config.yaml
hidden_size: 512
num_key_value_heads: 8
intermediate_size: 2048
rope_theta: 10000.0
bias: "all"
init_std_qkv: 0.0163
init_std_up: 0.0163
optimizer: "cautious_adamw"
lr_mult_o: 0.684
beta2: 0.95
lr_head: 0.00398
max_grad_norm: 1.0
warmup_steps: 324
train_tokens: 527900000
dataset: "wikipedia_en"
MLP neurons of a small language model. Each row is named by its layer, matrix (up: input weights) and neuron, and shows model dimensions 32-127. Each number is 128 + 32 x the weight over its row's rms, rounded and kept within 0 to 255.
Before each neuron's rows, "fires on" lists the tokens most often at its 100 highest values on Wikipedia text that the model never trained on.

fires on: " '", " New", " J", " co"
L2.up740 [105 141 139  75 139 168  64 152 106 123 141 182  84 163 107 112 124 148 132 185 107 145 129 188 110 123 168 100 115 147 138  99  92 161 154  78 102  78  69 115 146 152 147 169  78 135 121 140 143 163 138 121 118 158 129 131 137 118 159  98 151 108 112  87 127  75 126 164  72 142 198 129 141  69  90 135  89  95  90 139 117 106 101 131 136 152 120 130 127 126 134  87 160 165  86 103]

fires on: " to", "L", " then", " no", "E"
L2.up1901 [104 157 143  88 159 104 122 104 117 172 143 115 111 112  88  96 174 168  43 130  44 152 101 116 108 185 122 115 143 143  59  53 126 117 161 120 104  89 136 156  78  84 119 127 134 138 161 176 178 118 121 162 152 122 155 140 152 123 180 160 158 155 113 142 115 142  71 112  90 140 108 128 131  92 133 162 149 103 144 129 175 158  99 171 105 111 101 116 141 125 107 151  36 111 132 127]

fires on: " in", "key", ":", "it", " on", " \""
L2.up1999 [ 77 137  99 132 132 171  96 106 105 144 154 120 115  80 117 109 136 113 100  85  55 104 133 132 107  92  69 208 137 118  97 106 101 133 106 145 156 142 119 143 171 119 160 161 122 207 123 125 189 184  98  98 127 135 134 108 183 120  91 143 143 131 149  79 158 163 148 109 102 166 109 164 114 105 106 104 133 169 113 152  96 163 146 165  87 120 127 141 124 107  89 118  64 156 133 130]

fires on: " and", " that", "id", " Hell", "th"
L2.up1862 [124  98 132 124  96 164 115 137 137 160 150 118 146 102 163  94 142 162 108 141 167 136 134 170 150  98 107 139 134  69 136  61  85 103 163 152 111 115 117  73 139  88 162  67 143 124  88 123 124 110  98 144 130 155 138 134  87 124 102 133 105 154  88 150 111 124 178 105 127 114 126 181  73 130 127 140 124 117  67 173 130 108 112 181 118 152 128 120 141 194 114  79  60 116 141 134]

fires on: " ", " is", " following", "1"
L2.up485 [ 73 182 111 118  65 129 134 163  87 108 126 135  65 114 165 104 107 123 122 161 125  96 120 104  98 182 135  97 173 160  89 103 131  73 133 121 119 121  95 101  99 113 121 107 162 165 147  90 115 110 137 124 150  78 112  94 135 126 144 150 130 137 157 151  95 142 137 135  67 126 134 111  82 113 142 139 159 149 101 146 145 128 111 111 139 201 148  85 136 174 160  55 143 118 155  98]

fires on: "sc", " for", " Sc", " Sh", " sc", " ("
L2.up1959 [100 126 139 126 108  87  58 137 131 130 126  83 125  83 161 129  85 117 107 132  93  82 104 161 133 151 104  93 163 107  98  96 114 108  89 152 122 122 161 120 124 131 146 127 118 138 103 105 153 139 138 103  94 131 152  77 105 122 168  61 127 154 112 195 103 108  93 165 125 120 133  95 157 158 140 149 173  96 114 226 137 140 152  81 122 124  96 129 110  97 145 124  93 111 151 160]

fires on: " up", " H", " out", " down", " on"
L2.up2 [128 176 100  79  77  38 169 125 158 103  77 174  88 100 127  81 118 135 106 171 124 120 135 177 138 101  89 143 133 153  79 120 116 160 179 106 132 107  48 137  97 148 128  93  98 122 139 106 113 149 106 123 102 130  98  79  65 124 104 115 168 128 178 124 165 167 174  88 128 125 103 112 133 154 102  53  60 140 101 164 118 141 164  74 133 191 101 145  97 138 109 107 116 153  99 103]

fires on: " N", "t", " n", " It", "n", " Sl"
L2.up1355 [177 110 132 173 123  75 128 140  89 131 130 184 113  91 135 133 127 184  51 144 120 119 139 105 145 147 175 157 128 105  94  98 123 106 118 125  95  96 112 210 144 187 150 138 147 133 128 122 159 156 132  86 111 158  88 128 158 145 135 131  86 135  85  97  93 161 121 107 119 132 146 115 116 139  79 164 132  40 108 119 146 136 122  70 122 117  69 142 174  85  53 112  78 153 131 104]